From a checkpoint of a small transformer trained on Wikipedia: MLP 1728 tanh GELU, 6667 steps.
MLP neurons of a small language model. Each row is named by its layer, matrix (up: input weights) and neuron, and shows model dimensions 176-271. Each number is 128 + 24 x the weight over its row's rms, rounded and kept within 0 to 255. Numbers have three digits each.
After each neuron's rows, "fires on" lists the tokens most often at its 100 highest values on Wikipedia text that the model never trained on.

L5.up1380:143100100133136137101130149122100143129090113151139100087117166101119132094096121124160113100111102142139082126138148130149099114106109117105093129116141113126120107098115161131099118125142127130136156092150171137177114127169148098180147114098120110126120128117155122141137082143145118134
fires on: " b", " j", "b", "J", "j", "m"

L5.up354:133135095132122107085175163125102100128130104129150112123068101132128150080133120093127131135140161098175139148091134129127143146171132127103094121140140101078165125142126147168099157142089148091074123160147111138186100099126125092145090153083156151139146153120105130147138152147170114145
fires on: " 1", "1", " 41", " back", " 21", "21"

L2.up924:147160134132134105141143060127121141117140125139132082134115123139123156126148139125099139129144146132097123112142143141151114113117159138115123172127114136097152138126148150143113127131070101078121145109116092116120155171120121088129142114142091163131156116135116141129089099144145087164
fires on: " |", "(", "76"

L2.up1073:090108065120143107097126094106149141162134093117143122155076119176081138155128108124113150138142134112119131153137125115144077133162091102122150116132105160104107110081132089128185130128102137168148111097106134141138142142163159143095184122100187136128092133127090155152143127091114100124
fires on: " based", " syn", "yn", " an", "ot"

L5.up49:109132094131138113130109126136110105119148128148159151132117113139160107167152091145150143129125113123099122079134126140068127136109149134127107076099117106100061136098072132125140128162150130060124130128093137165160157137118106138124071126118074116135112070154109124139115094133162150143
fires on: " g", " G", "G"

L5.up1355:141145119112087139123111132151100123105193116130181097178069114100146105122086142147098129103118146113096134105137115125153125108140145165094125198139088116095129122169101127167164116121117134153149185171134095150139154131131121112114211111061128144127127122152138120156131140120107096139
fires on: "\n ", " 3", " 2", " 1", " 7", " into"

L5.up1724:100164146133139178127122139122135077137117155122139114124161152162129120154131118122099094127102158138141113145144148133111133111088122136101133117099157123147100090139136107148148090120156134183101157157139115150148141112109145122158144119153158082181132120134104115127136110099133116109
fires on: " in", " on", "ed", " died", ","

L3.up1389:126156111140137137146143129116134120141082105107118129081081156141132125126111162102135125152098109130162150168144131085088125106122082151120101070137128170126172106122137164126097116121128156126173132155128151154121117162142105115137127099153148165157145104095080136106153131166114110148
fires on: " of", " a", "ot", " from", "as", "E"

L5.up233:136089125094153133148128120142120093067152111115127137057124165104149153163120144136150097120109134130118059138128093138053117107121129124131100137115118068133159142142140111117108134112163105122137122123125151084109148138122132136144124092138152149102140138111126169149136134141113099136
fires on: " |", " N"

L2.up761:083163153133107147115120123125121146123117175119164127088129107137081119135130163139110138122136098142135106102131130133129106100150143139123137130101107131122155178163160128103155135134135147117140127161103125110100145153098146120167172138093143129144162125108068122127137142170127122114
fires on: " 2", " 0", " 1", " —", " 3", " ."

L2.up1403:155168142128183105128103053153103092179099142144119128137080133101138132144109105091106163142111110155132143149133121124138121127145103177126179134137134133117143106102138128139112135113173121082154164125158118073132112146144115112122100123082152153130114154174118126134127153105131095106
fires on: ".", " |", " ("

L5.up339:110151114162134099118131149099143130146143099170116135114078123108147095100091132127135130114144098177115127111154122137107166129076110143130091109078126152094076124092108126124112099112153103151113120132097136156141101098149110082082146147142099129135086155113150103168129081095116136121
fires on: " P", "P", "p"

L2.up1445:144120125133135195095108162137093109126079099111125137117147103077134121159165108173073117180099152147112105122106127080138164111079139169132169154194141137167155156169102089126145152143132108114111102104121140094084131131157092116113156144130166125119148125145103111130143090064152114135
fires on: " |"

L5.up670:128177161135099149128117146140134161149095138047155134112112111140136119127163128111108122107128124099151116144162119164132129164098126179140118105169119143187142167128134109185095074134127162130108119122138115125072113109128159113136098114122157158133170175098139118139125123130128129121
fires on: " C", "ent"

L5.up796:128159149157126162107089124112076124119159127115121104113135126100117121137132138100157060135123172118168102113128142088090106116131113148113164180113138149137128107081109133145166125139161125146150120111132129148138153072133157151093137158138106164136129130115103138117122140100141164106
fires on: "-", ".", "ing", " States", "&", ":"

L2.up1173:132127114122098110150135085116096161130047136069110120151110126119101082100109136117129121118147112127159101070123133140082098132145163145102161116112102144157115098172094174140056151131132104154166120130100152141132189141124107116099139113138150156151162131098152125138113118136131132116
fires on: " the", "-", " of", " this"

L2.up249:124115125123156148115159116109118095100124087145171113117147112099096134125132115147126120142133138109113114121148117143129121143113116094160155164131159125116179162156147085100119118140109123118150165123142130060117112082078115092131159142097126098103175111130125168142154097092107092154
fires on: " |"

L5.up1389:120139112134147124170162064141113139132072097127128110115127088109118185128091156123098149088086110126160106133157137115176103124121162148109158141182158136101133109121126156130124133184142136138147128135108113125114139158112142125117163116151134138157111150100122158115140054118137140111
fires on: " \"", " “", "—", "/", ",", "&"

L2.up185:129115124139121118114082162119116115139157148140131167108098124123092130124157151101126119137120141129177144113132170138138120146131157106120134135163091139116118126158127142145118106160095136095125150135136120143122131172128073137094131095113117113155132102138108112109117119135093157126
fires on: ".", " ex", ".,"

L3.up1626:113141125140095147069130152165128143081159128088157167126085092125160134111142131119132114159124095137138119146101179098125139083101127120111115108110118129087166134135120148153132132137117122168149150109100099146144097116122137133123100149167121139132171112130143091099151136150129163092
fires on: "re", " to", " into", " used", " on", "ire"

L2.up344:102109092115137119087129119114159111137105166155138118116140131075139135126145126086151126125128131119151151078151130149148135126098094134120117145108148096122166075150148115100168121081103136147154104114175133094117076165099105141132158098127131146108117125116149130123085089094166118168
fires on: " career", "asc", " life", " family", " age"

L3.up917:142122138108158092100102128144118131119078131127127129120105099130114102122128126083123130141085125106095120119152103110104181130133122149107118098179080124111119111138148164140141157126164078121108101084119119122114152166113138151108117182124134103143134135165124134136149073098140113099
fires on: " |"

L5.up275:092137147161134170155135121170147136140100135151162153119139099136164161152159143106124111155116118112098060133123147141089189146094127115124111138109102105125148115156163128152152171102141056122119110172111128126155120137147143118127137164162139086117135110119122097165146136157136135138
fires on: " for", ":", " |", " of", " to", " For"

L2.up1386:168141118106110123116141101171176118074131119121102138127148144107149133132120128093125130126158141107085139110141127160173157166179146120102118107146098123090143120131111147159121140128106090088091151131138114141111089143135154100118132164136108102134188123087141138133113095123103168122
fires on: " |", "ab", " /", "á", " University"

L2.up73:129153128138060162127158131113161120124211097129145182146144097138112149126085101135133133149154102138131112124152126107175129098149118098067108139144168115139109117137125160136114153143121169095141139089133127139137124131135103138126169138117150157173142139107090088086127146087108167079
fires on: " (", " to", " of", " from", ":", " into"

L3.up82:129140114114162117154173106114112118109112092119091135126110144158101172122122160156129118160161129158126089171102136111122146142142154136135197087133143143119166107124066153164125114135163114135157130151163137110168148188100141113135113114143163132123136139139123184142137156111110111114
fires on: "==", " of", "===", " by", " from", " to"

L2.up662:123112125135125111136165094116117140138166110135096160136066104122085108126135121141119141095123140142107134169093154128122164099108111143130106133107082150162111128135115133081112153101135103143129119119148150121140102136129131107118164115100182137146139160147134113149172181120132085182
fires on: " |", "ry", "r", "ier"

L3.up645:135137112119143067139129078120112093138094123139128116147130096150154141105158121129164128128104120102096123133135099148147125166092138072144148095128171138145126151169110102104149147128153109164135126126078155135142151120097107108118166115126124103134128118085104137124200122117113159148
fires on: "\n", " |", "===", " ===", ":", "===="

L3.up203:124148092070111158136144139164107136143080120176169094103092111164147146127138136142109162102138109163078133161147128160090139138163142149154133098143148123147130113101143121127139149126086069139152144121173140138128155108125108104124133108133107149133156128115123140145086160109112116089
fires on: "-", "it", " and", "z", ",", "iz"

L2.up964:155163128158099122119089156105131116139153144158155117130178118109132116150129126136106090117096151135119136132145135138132147147101131102118141136121126136080157098116110132105141118152150141120149145135106115130115155136166175105137099151114156168157137199091127137159136134162141139105
fires on: "-", ":", "1", "2", "15"

L3.up853:153121103124150076143145097096124135167115159135100120133127083110106145134127145144135098131158106147136139117133165172103116119166122136131104096165104127159115118097140077158113119104168158146137128156134149147113138183138099150112116164097131182121108118166149108126140109087124122121
fires on: "p", "pt", "erg", "s", "ps"

L2.up707:161144141152180157119110099091100169157119120128144141127120133149114127150122124125134104132125104132129108138105106107101140093156104101116114139142120158134141096114162094093088150105134101095125106080137158117136167122129131150140148182096161134093150159120182146095145123156151102113
fires on: " |", "a", " Festival", "emic", " ice", "ia"

L3.up1327:130116154123173116143156117139112142158115108163129151132161142152113125166093139102123126108115107204143059128158096139125156129149108129127155086161148113105141121110111105124127123143101129090134102165076108126144154126145127136121104146110119140146130175131137102125169140120129104138
fires on: "-", ".", " |"

L5.up230:123162121089124119127112140117124132150112161136160113104151124106166083117111134097135129171103178093147131170141127148115113139084137143119157129137113124090159135132119134160136108163145148127077171168141136096124096122092144102092190152141116106116165122105142139131130119131115144090
fires on: "\n", "|", " Met", " died", "ac"

L3.up1402:139093142140157112121140136094165118155097119176135131074090116119178141133171176109097115155120086165163163129108096106104136147103083074147148171094155155117138139112159102102136131109106127153098166163097159129146116096159132123112113114103134138125100075114128116169118117104127138128
fires on: "it", "ent", "ag", "ar", "al", "e"

L2.up1115:138123130165099142086125153194129128072104119149173097136122113145101101143085130123143180141157090169112135123144181140152135140174164107104168138123128127128119151107096126125116115150139080103132119142144162116113129123161090097135090121114080112137123091102106120144136130126078121125
fires on: " to", " with", " up", " out", " at"

L5.up8:163112136129123098156110106135104103123119096048128123130110154100137115116144137152118094112132141128137082106138096133103131157114149137145146078102081118130154089114107143101123131114091093103171124129130110104157116134113122153130125093109166115116129131089148161122128111148139142099
fires on: " the", " that", " this", " The", ",", " of"

L5.up1263:086121090095148134117113128102161115149136152143167137071149140124153112149070133158156100123137125128129115100128099186091139152144124125110142108123179098122144115155157131161152118122108122168094113148137087117124124167134177143123149095128129090149110126117093135134078110124139099134
fires on: ",", " in", " February", " January", " March"

L2.up802:155168128098147102143167130129106133073127147102120174112148119130124095112121136143111139157126105137150077128119114139132119117093151114148148117131110119143105131147136110111139110092152124126163099192117139150146121140129114102088102138121129103097136136086178121127135122186189122156
fires on: "f", "F", " Authority", "af", " F"

L2.up460:123134138131146110155149143134107132152153120165138094151131143132143172117146114122131133140164150152130107154129143144130093120142169131129138129103156169115088136111097112120112128092114119119135146147138085118100109127137164137106105108096108145121088133121084154107161135141133119171
fires on: "s", " of", "il", ")"

L5.up669:109126134133082094086124163107094165150116116183167106088105167128138160111077153087127087127157099135133161136145129139173136092114130186098137128121109117061158139126124150154117134110145078141163128119142105151154130140129134088097147119102121110131140191142127161146113119075137153174
fires on: " P", " p"

L2.up410:142082154139129158128109079154137127120149109124187144112102113140073129172120073139112167116137150126101119080061146129137124132132092094106132157201147145133190119149153103163116130085147119111177133131125137178136138110119154116145147140102142127101160133083162145152107142167138120128
fires on: "al", "id", "ot", "ad", "an"

L3.up267:110123128107131161140114146153124130107115097133192116134117098106124111177096122128114144111126125110101141125108125103130164135170132092121076174140124137105111152141070118134154180126112138155128129143138127118152202150150129123166107089111127131156147146131103110118155138139145131140
fires on: " that", " to", " up", " out", "ill"

L2.up1310:096111131129134123171148150138113110103126145118118194063131157138161113137103132153114132146133128098127138101131148105124097119103136108144101144134137111119120073107133125104121132125144154118121094099153122164122092148117110138112164152127173115123163139073119113125111089135154150131
fires on: " con", " Con", " Fore", " Civil", "on"

L3.up1456:115107128147171133163152139076126131137133124155168141102104100106130169154122126120102145119126140086110142157131122127101118135132150123112115185097120127112067093127157133139165133119120155140121144089158195163110111112128132108132110089146118080119147152095115143107157106122122135073
fires on: "k", " for", " with", "z", " For", "uk"

L3.up89:146127123150104119119125129122103123118145122123124099122148161153105076122158188082122136137126131119091148096108161116117110094133102157086149141114106130120156159135145139130110126154122127110110163136131139149135148148101129129124144130122135121125156089117145133105164142102155102130
fires on: " |", ";", " round", ")", "ins", "3"

L2.up776:116146152143107131128141116108122175137152157146106124108127140171164124169125096148085167121145126115111139136108097165116141110131139101103096134136172117111083117143164127116089111113092132127148123073121159111114118176107095139134133152091144117193119101118133120122092129116163100145
fires on: " ", "J", "p", " l", " that", "Q"

L2.up216:118129145143145152136130091097100092117112138147123121133126140088144139137144118123133152111132182140079078122110113181096101139117167159171142131153166107131098143109105149103154166108120162124080132151134121139120144119122147114123149125095098100144132124101100119168139076149149150141
fires on: " g", " G", " time", "G", " Time", "ig"

L3.up479:100107155164160071119116088176106119149119163117123125129130141143141145153169142135110124154118142105115083157108180154132136140098136132112111141133094144118164093136123107085183066113123135155125151146112152143121183157101088150123175093102126139110116180157108134139116137138124151104
fires on: " |", " =", ",", " 0", " and"

L3.up184:108144137138095135137129104106128112126124118114083131128161111104145119095144121120138096102122146123128117092118133126113103134119137143146140090086133142095137131140174115099096129116085155134136145098149125160149150117162142091089186107110168123139119126113114145117151070133104091076
fires on: " el", "col", "ol", " gr", "gr", " qu"

L2.up739:108111096144141120137149115122150139128127134126098115143135139128175109162083094100131140088141120095113115104154144114145086137086140094128144117132122127136104132126132122130122118130138084087134128138105107178143109091128130121136122152141150159172112159116128157099073131131130106105
fires on: " |", " –", " 2010"

L2.up1149:125147123160125117146100128141151128129133121141143134103144111145096135141118116162127120088134107151080141129099133079153098070124140143130103159140112131127116157133145122074133120084092126157117137142087118148138123108160120162130149102134121145147132126113084180150160103178162125146
fires on: "es", " place", " Women", " time", "ish", "ene"

L2.up699:148144136115110123135148112117167101129140149164101130151128088129143100134126117124129087194175100146121095121097118121155122151111155135125158153152121136168156124110121105145122172107146127132125154194123105141134207095117170169136102137085168135096121133145130142129100122155126097135
fires on: " of", " |", "\n "

L3.up376:100116126154162116125148109118112140139155113118106118139120098100118098168113077105130168099095140117082118095107160133120051144073121110149150131167142099127192150167127132139117140117151123126139127147100119115105106134101170120107107135159125137111087090151152087160135132128154132150
fires on: " |", " +", "ó"

L2.up1185:110114150139125129165104127131115105139111121151128159122143109097139110112118126138141125124167122115128097143127151182110127121165110127140155140104170120072141153122138125097135142126168126111152135101146124119094081136092142138169105144141112117157157141094164127148117095140142151157
fires on: " known", " such", "born", "elt", "ated"

L2.up780:144109134142084133133127158098084136145096127133145159146155115136164157136180101153136058124121164098119098118113136139139086091130132127116130145115127110120147122095166135146094125099141156107112137098143122164150123133134138127109128118119132122123115082156104118090133106087145112120
fires on: "ent", "al", " State", "an", " del"

L3.up1082:121106105110116194101136101139112114111158081168128148180162124126155143121127108102139134127145138115130144133121105114094114130092127171093140127104120130114128158169136100129097129156146143132128124137168090132117114136088111114163128089137127128105122129145122102143093126118139123123
fires on: " out", "et", "at", "ut", "it"

L5.up1125:116113129130151126167110124169108146141148094148106123102110135183149132128100163113149154120141166098165137080151134143151094110106147136148100100152138128135103098103112174154127083089121126141149123141113126140118118142112143075157165113073135148147157121130107089085123085133094079121
fires on: " 0", " Y", " X", " A", "av", "ull"

L5.up1434:097152113143125118145100166145147111130134133141139178101129139149114086151142153120134143131132130136057138129146103141182155146157131118124139109133116136147131134155112182176148122150154124154152153163149127098188119122127165119156135141077147123130123128126089191142101093144111112137
fires on: " d", " a", " m", "re"

L3.up555:110149104129118117140166121134097175098132131104142184127085160071147114099131160130137135111115142111111129141119164132123134139143143108138090119136108128132104167109144202133138107107055133119127117115132133138140131098134119078157089171107095113145101124136173127175130084114150127166
fires on: "ur", " week", " Bur", " che", "ow", "ra"

L2.up844:125122124148097105107145083135131180199108195123104133141115120116115158155096070100127156135116152206119138139074110134131148182125128107144128141103157156120097154110172148159115111142175106096132107125135132160130099126161078155120159154110120161139142113157165163120126150138138119148
fires on: ".", "===", ",", "\\", "}"

L5.up1250:137201165153115122170126151136105103120135101157134135141121124133143137151119125124080157100113128148115174103126148129137087132107134101141148139140126124133154124123104120092117154059121182152128114164142063189156118165174086130128134106069134132121140098110114160137108128137124145116
fires on: " 3", " 1", "3", "s", "u", " more"

L3.up1234:122158114116139116126084110142133141156145119096116106112139124119134109106117144118094136122133153118109111125140108133151147119116128119149172101145126089135154150134153115153137103120137115120127128104152091157132146172173122127097114172148138154153142147144086136150158121126108122145
fires on: " of", ":", " |", " project", " Project"

L5.up1471:097113118142125158136145162112146108137136181063152090170110149107131111108129135118120134164105160178148088147131125110145141087159152110097117126128133127174123150103093135111136097107164119133144145138122144165105126122115150124100127148164097135133175173142133173119138121120159137097
fires on: " |", ")", ","

L5.up1278:147123118136093117145107104118103115153070103152118120133144115074156139128162118093146097148113191144158092153094155188071150147127049136110140083101127135106115111108157132118093121079174132108140101065145147099142165137091145132094095121132130081144131134112114157161143127105095141126
fires on: "am", "um", "ul", "ens", "an", "al"

L3.up1056:128131133153112093141148126090101147086119111178084082130107124137133143095093106109118109130133089116169097120125174109144111132168159120128110143115123151109119124146114151147150137094112159132151142137129157110160107141096145110188139103126137156125113108114145096135144104093140138093
fires on: "b", " b", "m", "ub", "f", "he"

L3.up1382:077122143100142130167141130108171120139115130087158106105129144143124117125128146141119103108158117115098124148165109162136150147078183130160108134138141090089125181104155125107102100130108147102138116158109128142152179129145135152147101119175118112086117136113084165179116132093172105139
fires on: " |", ")", ";", " +", "-"

L2.up1191:125098164125107093121151128152117138157146127097103149119097116141143097101101074120135119134121178065073092118099187102129145124159100108109144116133159123131112127154127120149126152137172153123123129130152122112103153142154118139085140143149121110148108168112164105120154135146178139118
fires on: "\n", " |", ",", "\n ", " than"

L3.up1256:130130159115108109109152084157159104160128104086148154158130131114143129131142115148118165107087109097142058165121177168096138183128116117167098148132131157140141149132128175134088114063110089101133118150160105153104143106148140134085134103153142120113152150135099156132102120159080113191
fires on: " by", " of", "id", " |", " the"

L2.up335:144078140121132161099153131113146106177132102098103134155105142104134103139156122148128118120130144097117149133053080143160149098047109147108118111118171133118095083118106156131114116127141095146135127135163120093174128143136132142105148111141118073132158125065113110092178114100125125101
fires on: " re", " co", " rec", " dis", " Re", "Re"

L2.up1455:108117122116111122138150123162095113138137095132099103082162117143159185128120156094166159135146154148168156099153111192097157134130132159152146095119118147121092101087107117087103119106107125135132097093107090124156176146137135142107125126123106145142080115093140171165090135109117121143
fires on: " W", " se", "w", " me", "W", "arn"

L2.up108:099156101099103114126121142109113114135127103152129092087156104123124130143110150184173115132134103220146114113168119126143124134123136161083079166124167120129092127122142181113087154096117136144163106147127110138143125157100095137118114143115162177144148112133138107145117124100134077141
fires on: " (", "M", ";", ":", "I", "V"

L2.up1261:135134142117142144074159079143171117125141108135138143131095133119126163117146153135113111136117166112107152127143156126132135125071130122153120126125144119088129154141134165119115140157155142122130117130164098125109146113140178121149124135122159117149108131130127142143124089112166117156
fires on: "ut", "et", "ind", " Hold", "end", "ig"

L3.up64:128133081095103114149116091118139135139113124112121106136122140111133153108111135083168129130138123154159120156149075161120113110156166139082145125132118122121115148156132161117153093112097153133142134122070143125131157137088122099138128136124095114151122100155108129112139115102094113117
fires on: " by", " States", " as", " Kingdom", " also"

L2.up151:106107155126179134160129141181124144124143105161160128132094154131112127122151134129145125124106117109166108101149123109107184098184103139133143069119102120119155070106117157134072125110137116126130131145144143096094103146152110129115099143083136096123087134141157110145133131148168149094
fires on: "\\", " album", " and", " or", " &", " ISBN"

L3.up1201:103122110098083167153132138101107106155108158119110159132109101145142124167124135178105150110152170134124139083122122180126109158132155146085119086108172142103085120105180139126139146078160112107116094182155117135095141120106133129143151131159119115136181130129091114098145098132129112130
fires on: " more", " the", "erg", " on", " November", "ensive"

L5.up795:095092135130139117113125108168138131174120140133109112137138070129114142104134096104155086120108168115118113116148121149126106134142134163089108104152133138107102091121133124118089131101119087154134125154127113131128128098129126123150147155146100151172099145101123172165126097097105093160
fires on: "M", " M", " me"

L3.up1164:117106119174117131204155141138069084148138130121097098121075138138154123146088147106154139155134110143135133126123108134147121124111089168120135130112146107175127101187130118133171159122140125136146156122164119144172114151114106133131149117101165126100120157163098103115134137110131100113
fires on: " 0", " of", "0", "1", " 1", "%"

L3.up1309:117121154133126094137086125146130146151097113125118100137146153123152141098149182129136112171123112086132079130111080130105152078113118136137122077148107138155170116136117145109116124104148126123129129138148130128124155149148156122113084173183160132088123130130106141140147119131092150146
fires on: " of", "==", " to", " ==", "\n"

L5.up875:105099202199093157095095144123102161131131137058147146141087126124193146116095153095140140116122110090138136134108104160111148135107107143114146089099190113123156147122120157132136171103087150120094113138131129120126116152105151111157123141132106094144128108130129130103140131112149106141
fires on: " re", "le", "re", " on", " Re", " be"

L3.up386:113127085137127144087141144147149114121161161159077119096119123117115119162134166170074126184126143138125121133152118150136106099158129132102167151148152147115119135086122164135139129103129117136115091107133134146116120120156147127098132132107106167132136112146107107153130109107182081182
fires on: " in", "b", "th", " of", " |"

L3.up16:111115156115144141131145112102147116150157128103109114205175148123149126125112149075137146131140082137138139115105114172099101109100146114101105140184152105120154150125102114144097124098130115099135122147072125125117144145127126136112130150112108151168126133129137145127113113122121129101
fires on: "-", "–", " 2", " U"

L3.up96:113149103184118145139120102147161095105166149157145121128092144130125145054121130082146134109119110082104134182129130143123120148154147123113094076176126126099153143137125151140112134124137176130087105151160089145147169142125111109120136080148122134100155138111169142142101108121139145104
fires on: " to", " from", "r", "ree", "ar", "R"

L5.up1307:109109082104131121158087152093116145147129165120137094135153105152128128138151107149116120118146149105160101158137121111123086134103098130125153112113096107071129126157080102092083121118095127137089128083177131135139120111137140186126155175139109162143118155145096121127136114128115119104
fires on: " an", " gen"

L2.up1389:151115175180171125156128129154138123138106118129104126147151141125132128110101138129126126145110143129075138125149152132112148121147120103120106112173116117114137132129141144127104104120128147104143154119099147139163135133172142125123095079130138129126120117125162096172123149154137155098
fires on: " for", " fin", " times", " cre", " equ", " per"

L2.up1440:136141111110085093129123127107123074151135133113066128128117131122170166166129125134131175085117103111110099139080125080139104101097165099084117122126105146125125103134140131109090140104129099116157162110120134134128087108153164140054113164108137163131121115134121081124104139115136131131
fires on: " |"

L3.up242:112093142142083110163111114124159143110141100155119141128175104147142114157118132135104126120144113158095143169136101154146131106149121166085125141121130116150133123099069130165122113105164118136112146141095147135120163133147096147130126139119130121138094119112139087109155089186156107134
fires on: " of", "ent", " per", "ist", " twenty"

L3.up384:132112125151135110073092127160102164151109130138110113137096103159141146135153154133122134147150141131144121168109165161122154067077133120085123134173127108120144094146115165085085124124132152113127095129115117122115117132123122091133166120139150088133146116133100139118182154133163142083
fires on: ";", " and", ",", "or"

L2.up1447:172159143119132122102124103082164102145130129083117105120120153150109126140079131102138133118121137126096128112138104178115119095111104189128137102155104110130160078140122151146137109103139122130111118087159109121134148152095109163110099169147153173102075161127111116170104087085105094083
fires on: ":", " /", "-", " |", " ", " ("

L3.up487:141179145145146120139180141069083130153120107133130149130138160101128148154056144091105159118124133128108155148134120134095111124149135116139126132110112134130151159117119122159125142114128118086103106098146162160136067095103143094153133185094166137151141195094141144127165107143130145127
fires on: ".", " 21", " 1", " 4", "he"

L2.up1166:117102161117111131160187143133165178153188081108088110113148136134106129097120146143161094131110092125157134146125112110111119079147112118123148157136086098086146135115137181144110104152130148121130138125118100119091126153140116123111122160105116143189123143128116154190106132151140119080
fires on: "-", "or", " ", " motor", " (−", "–"

L5.up288:081148157126175110149147129179165127130107137168139137096114095122101086101108119107144127113132107109141133128139133115078101134168132119128093109179127151128106088106088128171139089068137129113135111119091152127162119112193133115133113127108129164135130142155136134181120122136156130149
fires on: " S", " M", " K", " B", " T", " P"

L2.up700:126123081144155137118091131075145124142180119127133108111152110144121136132130128143102117142145142130143122116120170110114170162171138122085135149150124098110137156142120133140133116145120096102172130086165123132160123133114092136130078117097144175164155098143142102098104110134130123127
fires on: ".,", ".", "r", " Jr", "s", " one"

L3.up1487:147102108111119155129166104154121132149146143127127119090080119131088111101126137155119169154122114125156141146124145149102130113130103093128138125140151135123115103101173119127146103148139074130130106128161123130126162092165089125149148125127078135163116133169097130145128158096112145141
fires on: "-", ",", ".,", " am"

L2.up1305:099136132153125136119154145144130166138084132178048098141147104156122164110123114091118143155129127173096126141119111105099121132109126139123106098142127115094105074123104144144147116151139105107126124119125156171109122114161118144103131111134137179132150130103124110125173144127084143110
fires on: " to", " of", "il", " |", "ut", "oc"

L3.up1315:135129129135179144129116117152170085153152155067143096148136134132151136140176118118115180148063132095165097105130121130118105113166128088143116116184131082156127126156124086125166130110091095180153112101119122140130153123064099127094056129084106134153110160103120154097149121112135129146
fires on: ")", " |", "-", ":", " all"

L3.up955:120158104122174151084162125133099132139149129134111160149107139099142154125140127103167154142128095184110124090125110070119151122122138171130117124103128130123120092143184141066118098122109141096130144135129113150129128152144128126119117154131161119105147144159151104191142100159166138111
fires on: " and", "==", " of", " in", " from", ","